{"n_head": 5, "n_kv_head": 5, "vocab_size": 8192, "positions": "rope", "rope_base": 21700.0, "rope_fraction": 0.25, "bias": "all", "init": "uniform", "init_std_up": 0.0184, "lr": 0.000379, "lr_mult_up": 1.43, "decay_fraction": 0.788, "doc_mask": false, "train_tokens": 553600000}
MLP neurons of a small language model. Each row is named by its layer, matrix (down: output weights) and neuron, and shows model dimensions 32-287. Each number is 500 + 40 x the weight over its row's rms, rounded and kept within 0 to 999. Numbers have three digits each.
Before each neuron's rows, "raises" lists the tokens whose logits its output raises most directly, leaving later layers aside.

raises: "s", "es", "'", "’", "ds"
L13.down195:496502419508535460538489524506529547492577505421517491473492536538458516547598474492482569530517476511532487404432485520431533494541484547494495460532557548452516515506519465563522534511508535471516543508501447482479532518460464484563470523448444540509486467528544524505515556541476485559489497533589407505504533495555499533478488460501441431489493528483586561452483434454471419520476524501427529490585457484446525532478518513456563478609515434511471577524491500504569517496538560484544556472481550440430532511460491490463534454484468502458500526473507524490516487530530503511541584533441461483435541452469485527474460505500556577491537519464467528461498494486465449524439464539478461510529427438613469484505514455436453511531490468488536425498465555427486432518404527

raises: " album", " films", "Film", " comic", " starring"
L5.down319:511523568498594555538438515406498493497450480482510550516515540470507466468520589500492568479471484585454527510505415486537463420480491490408517488470500467533463480523638509460509563469477470490513513496559430429462501547509523490565526524466485489516503602526474474513564519522419504505542530459476393513475468536517470534536428537499540558473481506521473461435455583515579480474488593516541492458511487510483492540529482572543571522416484563467511487460452488482479469552446550485488461481552508522513480537535535533517531498507546481490504515488466508461481508473501492450437493554509510519531553512468519461516428448511454440462492477514561485509514469476437488517450453433499495485482448473519568544492558458525515457478474503465560549501510528505488505472471482

raises: "\n", " |", "\n\n", " (", ";"
L2.down278:555530531566551511515439503502519471519558515531510584439449450450462485483517513489453515529441563523548465458531486511509531496492498460507529527521467502493526472502505465463419488486502523449555564476448498479551514493512491521478471545512488548595443518500504465462540536517499433522455507445498539537546536533427541538501496493429401442484469434489480495461504504520538478524552468576559482453445436483534529510540506533458535462459567476560516427469511427517510473558551487503489448500463570507569468481518428475516558506572538449565473447489488504492535526500516503488563476503518491494430543535491543469484533519490449447516580538549447438442482506517440468593566508519526586489510407569501467474527482533432522487506519455473449530577463508589497476501522534

raises: "\n", "  ", " -", "\n\n", " 5"
L5.down1:503464509509467460489548537514485533486489542462506624446463493499534538509505478480550571483565505504510508534464519535645493509484489478460484480499533448618463555424518505542460488538461505496477516481503485479583483533476575515474498523468480566512483486472461379528490430485480519485493487447506528519473528547520563501540517455421532518516550459524483489477508550509581480459484521493528507481509509446482439506507477504481462515507521419528516527503531475512482499446441465533486517519482541534499513485497493430549505479537514479476561488568499503490491460427538477525482450533498465433489458439420560436520516516521532473477498502503448519519499406500451482528467457504499466527586512643503542516524500447486564438536526522461520389542538530449475460428499556

raises: "to", "ff", "col", "of", "tic"
L13.down125:511519532460502554463552521538495513502423454531508598487498507515525503534538467532540517518442514492594554442557469516455565490497505460510424529575467452403504540489500495497467506511435500555550488440485565419460490405476555460491470489553482446519523498492410522498441491523484549535546440529483504460490472462526471532476496435542521503483502502485467526562565557561502476445404505460469511478495538554438512535510525438560436442501470515486546476557421494479521503522460511488538442495553481543472489454499540462466521462519533452458489489456538531525505506470442578543501537484542527534436532447460540461457508567501544519520467523482508503480464498466481481536517443473432483513523582489468451559469510533521447495562489499527510509509552481498489542514541527

raises: "/", ",", ".", " in", " and"
L2.down242:431529521526486475517486501488423487544535577479471490449453469562437497532537504522496401475504558518533503463488556482385500488537513464503563520539515532540496502545491533414503488442566474517490547555549510528452480417538541482550371491479442493500503499494444521548471508499493543537557576497472462577483488478592410507533490535521421502570449410514430554528483467483509518530462469396468562436517464478434553549515472550473523480505507487473516478440518543426515582534557495417534530447499482465523515518464492458520512513526497523496573467490466559480511502542509456521500571501503461520538437489439469573421487453484453526481540522514432501507441464480513464525494510415501439487482506446488502484464539483526516504480480577505507491505457504509481550517493530

raises: "ge", "idi", "gers", "ous", "ously"
L10.down312:478468476480519417492572562434577524502464526444528600469550482483514513554452444489471507554454522444486500568491474527506517466551433505573518480583506492491405519490456483623507550536559463445535497546524560467515498506509531469471481468567510564491528523567501463532460473490449542452471450520526530511454470448539461487548451505451508583457463564477458468515449516461481569510517534552392449489503516446480506493492445479522481532489446510568505533510471473483509460465486486518513506426535444436471536502518481526527469448494526462499491530542460469491531553614433506510525468492471536469487401549545489531428519574547457570455485457491535515541499551553509462489433475493557542524497511435476571556511583476467506507517491506452515578469534482526503482465494511

raises: "ers", "ering", "erve", "ery", "ement"
L8.down542:464504494502552506438473437498463519527445527435500479493459517441450521458551472576507479525466432562534484527518444504398563504522503516439491573459463476471495532477474432475494518547493607580475547476543451495466489459467497465451469494530492570464492532530452464489499444544565503491568511469462513568563449502539412435509540458516531505534501453538477438484522507537485475515553510466451511392536494529490496538524494471548482452452505424477487495503480446520536534486478518442451520511384443447503513469534495525447561510521502527523466568566581484517491524515480497471565514463531522482540495456470481569507501448525505497544476441592530436505560526524465512516521454519499598549565480515499459541509486582559539469511510433440616505534539475501464535529525511

raises: "ously", "ous", "az", "zen", "ating"
L8.down2:519444576505495430497502506480493484518564517480512537495498532471525486503505473576573456488468549496417527500457467523390540465454484603562496510497555467427488467485494494448451522511457468550453566526495505481490470524523518448486532558500541493556487468580509511529474475532540487457509510488529486479515444488511479508463476501504492440534511499544510464458513538452507430501519558548524499481506509511467514564464518545508515536504511520519486515485503571456535401496490536532536526552469525507452549446486438495494488525462492503478493527523420488495465465441510530510614464474420472483489402491534487422462583574444529500487502446499496442472513564507531544504496521595442508557405473428560491527528526495457536507523510479521498533509550543538525536502473484

raises: "\n\n", "\n", "borough", "acc", "yard"
L6.down457:540475469511531464470545485513513505552490512555445557473479481516552490429537469571555466421545460502522435472459506536516459545513449454438418469537536555492549443486469501469434498483530508477482546496532516503411555497528479486460531513443469555422476503466486532534507569479557528447494486455442438466593526566571504520477527500527441442480546483507572523433542443508419484500576493477503498440545552506437502592499443482524551511502459427486556529480528370495499527450476487590524466438542483500479432427529551534536542523537487522413488522472493421473568501508591496532462487516468543536462490561460531480480501510542441497568495493511508540489520466461517507582529510518484501518543490579475508506479471526433496449538539447470522510529500527534449494485539492

raises: "–", "9", "-", "%", "8"
L2.down11:415469419578512503505554543543493543543558531470528451501505497475470495602545529442465458459545507498540544510533557465427479552450399543506537541430531557455509547496549543460498512513523546569481527525493501563476553472502534511475473474515457515402491475502416481480493493454470588490494494526527560447511488530433469493559426551524486453483492543556476491508490545533533494545444510492558548465495424479500509520440444464471525527446522429462487521423480484510562499445562477541553536510529477487477488491506533395512510558513500529494462475541491530460530501498517498464478515554445461558528444523486494502532475465432579487463479551526515453493519579570528562512443544506499518449479437584493538434468538527504494432477503601456557471519481481546479492516606489

raises: ".", ",", "-", " and", ":"
L2.down38:453504464524517483504491532472503522510507512524511519499464484606540506514506497508465493510552520468550506479547456535376469491497501512439517537503466509495440434485498381476484495561535457516508609495480478467569518486597497508485527516493541527510472497485540536473507641430473486522512495467463462481536544459510499503503500496520526596488514528490388488459469546501506507549480504547485472469549516461426516512496530451497457500402502492456458471474528566499540566557513465474508461444495503511506531552467599470494429462547400504500506427485501527492462463522419463466550541477485436421489512426469503499559447466484561442467501493501506443522506482486500474480517553533516586550471466582533451475521534532488502484487515533586493501509520478551514554484423504

raises: " its", " this", " them", " the", " their"
L13.down246:538544488506529466523476536479496463517467545495477588534514491553424493498528496482539396505463466495521480513481452525496502444501513511457468434472461496356484407433498560543466540470427577555471456494530473529499495452530462466457479525561572520465462524521495597546476517520443469561487505449441481548508509545554440549547474534526492522429480499492501525468470476510546532550504475542501482530439573480504542555516424535534523534512448564513415467471515501485525551514548548498452504494533499521535534458552517577427513502455515537518423497572415518549489456404501463574438521507554428471461494521525537458529465491507500534489482455545525473583526546444466408532464515469509534529534538449486481568487496473497487466489428442505519558548512521516527479531468429

raises: "ties", "ines", "s", "ees", "ities"
L11.down621:465506499475473459503478488477479529500548476452446490519466501495465498474524458519457476449519556444522450545477464493430516527562517445543491504445477553566456472515467507487527490555573464448507546460492511429426600462424575473534452478523497461546529511575465623435535551467463515529532522521510491489449540526575514411453463480452522504566523473492538452458452455501473451514491478528480536463509491529539544502477453529470491498549481456438466515546469501463528560467557586456490533549534476459564537512454475527522539471465520486499435511493486522528493562493538526534571558506489485519534523600471518430528457502540543520451563464450512493488529542525491498549592502538425439490479482402537532472501491535463492505456540455433477486509498524528446487557445450

raises: " its", " the", " them", " their", " his"
L11.down626:448480498447506476501453517508549453453497504537503507466483517496444504462567534502471486505408479431523487527509463523597484496492561460521433448439458537427411456449527516558462543569505607523501497540561504476518436455500542483438494494510586558530519472551523518529533499458454531570404516521385485520537466555511501571549492554519517493406529521508521596492443462503498535616540516519487487552446557423563507510477476544394481530579498521544496480488525535513473520541517508544500498494508484540472458530477515514395486572489492535536447503570463528465461471410473455579505508555530471444538492446536491470511471557521480521501480430493475533492512458482431499540488446501527529522522533488484494519506467494470484500440553540497491511550535562519467486509497469

raises: "\n", "/", ",", " -", " |"
L6.down532:470525407499543501454462484504566545504486475477537509466470419444498440471516447501554505501530459553493543531557505472506499487486473443440541502456471456594495545460481358538505459481558568475477507484484485466546563437469522496529429547515443516529629476436541513510476499533472483540479570460488445522508555527513474589462569513453523473486585547453521571454506483488544508575529549515562534508556501442452522451536535512492482387481504482474456496508524476473498436518434496498550530423514495489521513572478567423504491518492479462436513502443469440508535474422504493467491509530556491532490496595496479429506528483496504479507448532481490541518523522479485437510504525533559510508481491577517497506523542513463482539568548589490453453501460572462463538438567526

raises: "h", "m", "v", "ts", "ms"
L11.down260:457561578487515454487496471476463420561558458519522505464483529543528500544480515419529444561506440524478448498506524513512561451490482565540449495506504507505491481493573440495490460492488512552478520468485545497550447578516472421512514489477506487469459452563515463490505528442473487521535536511443463509514495411490464494441556478513542520524493497495501541564559488496457511453510499439502499487365486560501508524479474494521483482521486506513440466569504548550511491425520489531483487527494491555496494543530490472599465554482496491451523445496535506521546454505489544536565526538450479454429497522590471429497524497583428451575520531573470447472507472491456460497479480489565554394456489490455550497534524545507556488503477484432555549536501404513546553512469504

raises: "5", " years", " months", "9", "8"
L3.down214:476520504508491501530448478558498502551563496450535484538492515517498389515538519407474473472559505530472573471473513435488447499387424604509508541550558526472489468501567481452488540427461550551497489487432504478497565482523478447554488513565525398430443560501490487500508571486531559498495465536522485465513543488501442545509500579492535462470432564515462516508467610483492438537495502448586606519533481481531492520504434482552509451490533376434504528475477542493502522502469494504462487479462454486475503525462497445523461453548530514539450535555523497464483473544481494509574531448513437565448431513536492574538501470464533515482558470485510475532533497561507578483517455490465474470533475521558519500487522502512507460476539506447565397499518551488528522517510511

raises: "k", "ch", "ks", "ched", "m"
L13.down370:482553537524495519470500529452475479560500547458545561494471456563530459575529510490477483452501460481478506519415505437443569509425534598531485538507469559516550532517533442499513496452418536433501482431460489540544532453526512540492494517458478494478464462577501449528577470505503550564491525458488498505508490469451508513445466507553555500529512527573525451562495500498566493509497491490454536473416436593509587485515512541515473501539523411460463476523441434471535477543524497501587532539458493485549496474504489511522464492525461487553536542484505508502536473507489495473535514575478499468466463442542557509591491530519504446423447510546478552484449464506440498495545527504470550437478492500524484557457478533560595504419520518426488447492512567473509534533567490

raises: ".", " whom", " .", "ns", ";"
L13.down33:537475450609548566453471485504535568443517519517501457538449496469537471632574505546505517561489469576501509509448563545405530447525424486489464482533478572503465477507499499475531465498513490529421562535449455441494451458533461540527540424533494503536554473459541494516506475497533469501511586516550508485474493510443479571434448521547468516541438497532482545496527563497517509505438493488498526513466497451480490488447528499552462493505469477477465510525376489502539544496579583522442484495502567495546510486521492446470494434538537529477487504452499483510523538560429545469436579550479527474537515506447419513538497495558498525492518502550476496554505455485469408437483543464537588484425418538438450502520470539478587533453499503599518468526481477555529489564476518

raises: "des", "der", "de", "men", "of"
L13.down24:511525461592560506462500499539597485552531497377471528557504435514488501468526433560502561459541516502522525493570490512529459541495542538525489495532486442507562455479528552415432434484463529455482473612514497505544513537512418469440472470573541488508501445536498466484494509455450510468445530543493464469427556472428435520487448477541539472465541509420482563502509507452490552597503498511574508534460456473457543485531521422535503528556584474498483439525534478496509529480437511530500475521516487446473435446609482433499536523468539498529481449452442530481486541550492479530565476515503528480487464450460531599522504519487473482517484542504534530537496503543415491504513508496537442480520475503489479546443502517468553514409480487539543487443469509490476479473394539

raises: "ions", "ione", "ion", "ibi", "ico"
L10.down537:512556564504517483471448525492514542525543527441548504509413465561445549546542511441542512488474514418452489524489546529466470519496468530475469484559509611481492502498445539572477562530487498488507458497522458463510456524469510513467468457538465570488475500594468478461478579581555472516445443553485458471578507449502531485530525478442477462473499478483489574533510480535455451467539483541582472457488613496523527519551513504506444554481582513532485498429488516488505514468480418462485493467532470465460521504442465479483462423532437496523456575529479602434507539446536462563471491526486437533516501458532493515505457488459536554422535503468530529469446495536487523519493563568442479489417479448430572477452494509563521580590469459568468460562502585496480462480488489

raises: "ite", "itar", "ites", "iti", "ified"
L11.down481:523547507509540530417481475464488563440430539502463525517491486531423566489518441464472502466453479452532502511491495446617511486532452515499526436376443530490451485529498461507482526463511479498507534585454482463472540587484552491499488522562499454517520493463506568519503493450547498542551583520462459527447560447542563547544480432522463490489499488458484437468500554606479521532510512532465467539541517465532499493523535547481467537451519526496529508461474526459429491501483491473512512472515510555507493401439520484510466482541480477492560572520544572593418473563584520484491549526593573517508480438483530562504492523482519454550492469529468497520540457471546480488511474488490469501499466436451474543518557492493439524467422523466460445533500511513541493512517564

raises: "uri", "urs", "ury", "ura", "ison"
L13.down477:485548525462562470485441599538566462439499524513483600527409559551490432416447525500500472502446476523512453558442491554505503466491465562525556449479505446499447457520512444495546547462469485505515483494457473531488499479494399464539505433464432550503532417526547545478433517476603468534491511504484430468523547464459518462586477527477493528517496435511442558411477520475549488528503529488431573477471529469548509502414518505540413506462492517606530446489525510440526546483509538480499460514514540480569600520446447483508453523540467484491413508527580530519531565521542507579499499589522530560517535461498495507506533517440551532530573486495553510487529404524485440515446538515511567505500444502540495490456476489557464527476542514437532462475528492474443488506496475

raises: "ts", "t", "l", "ti", "tle"
L13.down629:559524466501521470511469616496441510516498491482427506560607525551543521548459458486442417528516484522499552541478467436578509514407539469518514512477494529483388461519443459529506518543535524472522540521500505549500476468470501542461504451504475579590458490489537530449485468532484549466553519534546383559481577528506511448474513553489475481506506482468489419462609500492509478479546451514521492395495424493462482561528440542452499460542539543450503487514498497468578441460489500590491441451520516455485521478496520493518521498495452515519462439501480477504559513468511490537473506517486505486475478433530502466493573508500503482502525517460483492479553508450540520523559481525499493514446474501457490470402534486593551489507452488515485547485559467443486504570536474

raises: "icient", "ically", "ographic", "rica", "ical"
L10.down30:436471523508472512539482435552462444538533486528520493523451569512518455499486536435457515488513545445521529506548570495601508522495490510460515474571440513519552455498508497462462534483517503524513474472472527557536520458504515529487498513577499513492487546469519477542491459605570433482509507531442563576425538452475506550598454461495497552524508488499501491483512497499498512448420507472515458518529615490515535566448436471562445501473458497511425418496445512532537450491511483426475517439483487544533537547559467440456559537498386498508526502524447503549492418570483557570500585433501513533568551506520477481461429436548510569471484541469493465530493444497527480489486537517535469447506523527589468426491515462580541497423501507513455513516442526492480455513488486

raises: "o", "'", "pen", "’", "ó"
L13.down171:531502455550519447488475525499552480449497490484487503521494513513491475576553507463477492543537469484513493499562492593479545500442462463516455549573513409490432530483533479477475501489485569470504459491472510489561501428493545448421516483557473511513507451449492491469609581554497529440420477516546449521543493477569522467451466492469541484459455569506491512453480581474577548437446529506596479522531496467423515551437497498598531530526531473540565488524545409464548494517498526463504510538505493476519455499502485529486532499557487459494440529470532532490534459549426552554508504576509470525538460477527486479451521507554588554434500529489439536502462495409462514548443534525500497517444499537535429488522489520493477502547578531458505530451531465456485580504519513

raises: "ical", "ically", "ics", "ty", " Rank"
L7.down561:478448516444407518490507493479435471520517436560528467484578495487476492537496462486484526574500561525564529508503565483422506492397479465470490567479498494491548499528519554472528523518469479526498517507429545468437517543422487511477454420543550537521493514501506529383464585543536599450531418544477542542490514497533518466519523477441468449422517492479482417499559506484421524565504529511520461511521484548494470544480508561540488512480420494495508462508453522424471469494565530403444559470555494494483478535515464523533493473506452573483524502523523514518471422550495586477508521431536533522497504481477512522552502484536541476475374521537504453485514466473480568483549435448454485476476576451502570612491531541537506481484536478500500468466517434562508524546527467

raises: "oto", "olog", "uc", "ugh", "ua"
L11.down277:494523473487484487493510493590483489498541429499456478517523445516472502509503504561550471463474504448445574492424571546430507478491514500443533504475492476465522490453512553576509478512474486508512515457507520462511436435501514475522492428514539568530504410492521511462533473500478509502438521512526491573485502615453502512501444432562514435520522476485528525490564489431519501435500436529464476485509552527506444512441549458536509398514509569528526474513538517433423512513536524477569506550450420495520512444492515427452540504528504471479498510521536432481423468548443534570537515537526546533529486464490477481534484518517511503492531494500505558544469473454573576558506459503456445496444511461489409544476521585631524410502491437549479567522453521468513502482558507

raises: " south", " southwest", " north", " northwest", " northeast"
L10.down296:561472465471553505527486426532480465470528548507582544491462522548493517547445431523412480440509481461477524510547571460550547478471573473536537511512482536492543474486467498500547498490498516563513536499473511510508472506533501489464564471491462481457593511529447483441482474508424501527559503372572543495479492549494489417561491498524474447546550507506461488505575463496474490469470481527508516541578568471539491590445520453402460545518488459551482513509485535484566445540445442528475475482577498470533576484440538440481455512421513455481510519458498496409536486566450522475505508472531453498494451482525504477474465548550473476474449526470526542531474424480470522515401552475499515530554509435455485509532544456522565457509560544477506499463589511464539509478496483

raises: "\n", "-", ",", "\n\n", " ("
L2.down253:477494479500459499481458540513443507504497541499510529513519525523430480476509598426485496432485521514502467559511543467404553515483468495547489501466411462485517532447499512460460522508534504514506494464520533506530561458495471450535426404487538439474520452543488412558488539508508546447481510436524545522570532521513465511539502594496412492580447449510520504534490551567485541501462515507553498452530420510477534517510430520452591473485462446522544558528483457437521492536542556499494495514510499446551429494446543445495517549521467500552461479565482463509437446496482588501517493442549540489474454530502430513560504476443502449498516581468495525449501506472570444565531478530513436607522431529473496559514434503493515442505486536485508503496480518619453559444538511

raises: "es", "m", "sis", "ms", "mes"
L13.down43:476509482485472413540488507471526486478490522474413563499459516476474479537528492497489526483467491421471498558467521457393493472541520612480484482516472474461477567586525445533484417540462479543429470486491562503566553538471558452520498508475502538481430527524497542502443479522579485523547495522520488459510530467582490468438503460461454528464434455454467479478517533503433477492521434584452475489469500448496501500521549495504544460558530374510530540491474477460489577507600542475485513438452555488541513509476563472485534530480488504423504437498518524486522486484456492481454549507550465472491532484510463492517457529467478544537542479515510513501528486444528483533483426532539465466514452543524433511508488527571443438451503445473577528545542431500541540488403547

raises: "ur", "ure", "urs", "wn", "uri"
L11.down103:476568497494552509483453506453449500495457433564433500535533521542506556545452509530466503504551487535511485447587552491569551510498480527521580518558509450493500456516494569473496536450506463550527534501529480484558483480532487483529508464498481456451511511459515498477449530411516450447508470502545488495517469513407493488552529500473537430561449495451436465479436486470469542487475488507508528503511534521595470472488497460505529511531427533529544426504516580513503470478506464442538491543464478529526445542462506471477500530511485476487506454494534578524556472509525507538457471459450441481654488514486430545451532493510507548555603527547494533504563427567518518504541552517455489500423456549419580490591492480532511571488521509476458536467450481540432585513490490

raises: "ide", "is", "ime", "ides", "ices"
L13.down324:508541556451453500503545439528421554496477493512459492531440575464571528507564533597515506498517496506553566450517513531573438525501509401503546491476525453510482501521452492470503480528547502546547441508490443447450497435543486545468472528506494477520440528459524493545467560507503443513490451504561508520466453542465578452586482525528529542510534492536537468497525571486407542468509448461553486564484478616443504491531511458543403488539536471522514485448498439497496442493459518546485459450501490540563473560499504446432581557493527460439423549489533486522480504587421511454542502493587496431465485477515465488478544524511517500446550475547477544481484543550500490553484465533469548429500470455565495421496525547508533529434427527479501409498546464519513537413561493

raises: " album", " comedy", " song", " starring", " vocals"
L10.down46:507513551517520550428439508541518462460499451527504511497509509471486538546459536462437565507508504540432493524498509529565469468451433487439519508500573458618534548504529459447503491523504500527503482520578446487497571514544513510589506514479552445577535565537471456547518514515504472555530543513468487545473469551512506541538448510491501535452528513436481439476468587530493462470506531467534516512481499554450507499588396532534551485452496589486495478491446516483485500468508543471507441456486479563536456548543515484536478541512464515499494512478539569476462505521475507495449416542454466522449554499507500436551471459460449490489543513458538436482558481483443514507484529525447510476460427479517552518445544483510459511440517505476499498525488511521470522519501505

raises: "–", "/", ",", "'", "-"
L2.down437:445478509538577548534511531516490499550528484458500475519506520497468465559533479492492494530506528527550538448490526471460518478463446460538488514433436515516562484453564516478498518432465469441492520541477467545492556567460570420560502518438439466495512372588510514501538556470468542499511520569576548546543503489494506501504463580506430414494475469567458522450489493577570451508451510563525574519577465555493452536449416456440461489485578474492481550508545561498582491479488454553540513439496524485481429458438520490451475513460557444534487527541471585464566523536509504497571476441463475523499501500492520439472432486473538517478516526439481496454509647515493505525458517453447549443504484529459500496564551509472479489542479534519478499483535504558490448487556491

raises: "er", "ers", "hl", "n", "hard"
L13.down591:440524563549427485436519507391511545575460469508495555498444465511502506468487569476516460537475477547601464579510495476469439535520467487461513502562450485472455572481502501456507440498454489540466546475426506509506438511427515502487564539454534486457513597472510466490543513490581491460446563534451484438517486531527485525445518475531526479482547501528525561469450485530456553442588552568442466555487498432507480472530488466579489487491471479486411507546552416529510498519541491505481492395431493494481503519486491499527558531476554466517471502566491482547574492514497466519462489509465520447549410557537466511545489442599528480554459433513482526493530493551514438537481503508532505475420562521484511494462483529532522541482505567505554573506490552485484491528557503

raises: " of", "ate", "ific", "es", "ates"
L13.down54:512478515431529475539562496525456479448532548535567539528499471477499500515541538507518528470420604520535536474473467477546411509434555540528567511459391509459540456487549575522480498541447437472505447506541471506478471521502489467507479479505436551512472565469472551524467557569505521506531471547447506498489532500506518543487463420465474463517469516491455457465475559548548496462492519433384452505458520412525565529449515496451479546511496528504412568441506516475584524512540506460501530486548468476448509469473499494484481495457541481508493500473492523524530480448523517517501497493480509556497540532494521474523508498523528488557543535508606554479557448474515505406521438520508483562508455461508542459535492442524441495567471517507458470581512497569524481527484548

raises: "'", ".", "’", " since", " and"
L11.down453:432493444607527465562489511537467491485499498469467525483505460493521463554465524486565575444563531542507464509490505515579526505507476507539430527546465536516548509412464565482508522530524512511498512515502533419527489518580531474458513438491480494573533439541492447497502503513511528456493482540443442494511433485509474543427437464589515476585530523559537493474459505538521478484520541493523441481538470490515470493568531495500498423476479446495531486438494494399560524518503520529471479464461580424489526514448517492534519486539489490433455475507571485444560429536436499470487476514498495485530385571492460524527480491490508538420559478481437531496497462500477514532440466448474519575522500416461426540531534566488522499446503455543486480565507510549475527504543501

raises: " a", " the", " an", " one", " their"
L2.down354:541565479450522471540472467468433490506440505466531466428479529460467482540543483456532475470361545501536544579489541453688570448546535494509457500484496471456512420504489456521515483533510518510523463452548480592493505536494495549484485524566502531462574530509543522473513475523498512561519505518499497429484492494510485468469524570611474527527518484552435519490509511458476556522510465485386514544488520482521501484560534503407421540548475445524525555459504545462547547520504467488468485486479505545520466602495540515505400536547481484476517519509446505425504504557511458545487530537449439439484550518495486581494469517442527472414419513550477483525527447536551542541512440468476552400530551435504519530535539502544529492530438526536506492552468469514519494512493526

raises: " include", "\n\n", " remain", "\n", " have"
L11.down598:517522500586520572491472565467522581516468471470466413461420417494482548411543450542513495450483441559417420516497524500434568507488420500491529495527516500436439521467467497490494421450455587440492569477564533538480522498468518522538533476509495476533568484511485548507513481502536525529501425470461493449534512496581483473539516539481493466547437461466520542485538548510443471447497514574479506499478521505481480476494501466517479577571441470470520477454432494494510522541508551560475491543521590446488463490517481526535544500529510508503471454401528477448592535517522542441496445464539504516493503505490506443497619535439433572500550488551530525465486459466427464473541524530530554533516458517540487478507527487488572497478585494556464476440537550521428464465540551

raises: " the", " its", " them", " their", " themselves"
L11.down68:492564523502488551477505499475449533547512547459471454555414502518419466483517560531493519565422549473530530554538513516576451378498488444493406447478492585452480514385522487493437512497487607540507479515520481550536527481506503476499530518478485464499499382567544491566503466437499448485464510509493497494497567565472396468554510530518494490463490520515455557513485518561491546508520493491419523504442544487495454538462445535355570546552481520443430535510467527530507513486498516497513523501453562545474516592504524510511502505512524500495401518520432560528515467386480446496486555588514457426541460462536549472521484555494555561483527500477552497466494377459458512522466478526450545509491539434581459484484452490537518504449497523509500523553532451513509523548501474

raises: "ief", "iev", "d", "im", "ile"
L13.down94:462500532500496468528386509480500480538520541476514519555495517566475595538438454484444456512521414494444489493480527533587482548497507557516460478530516436592496490464498510529518520489532481582454456505493558542509532526540525532435485575486518537554474443553466512479461463482538493506500620477503458549488439475548505499523466502516548563477470496526518521488459526510500509515485520544405486454494489404480602493479450490541475435563615494467439503519512514455471491473525516489473458481525434423483515553458505461491502547540509510498479508548454515544499560522509530497458456517500523455503553533523504477448469518513522501561471557516409496494489516549513402595510501516475561495489555510518497519455476491515533530521524458566485477524541486416521435554553455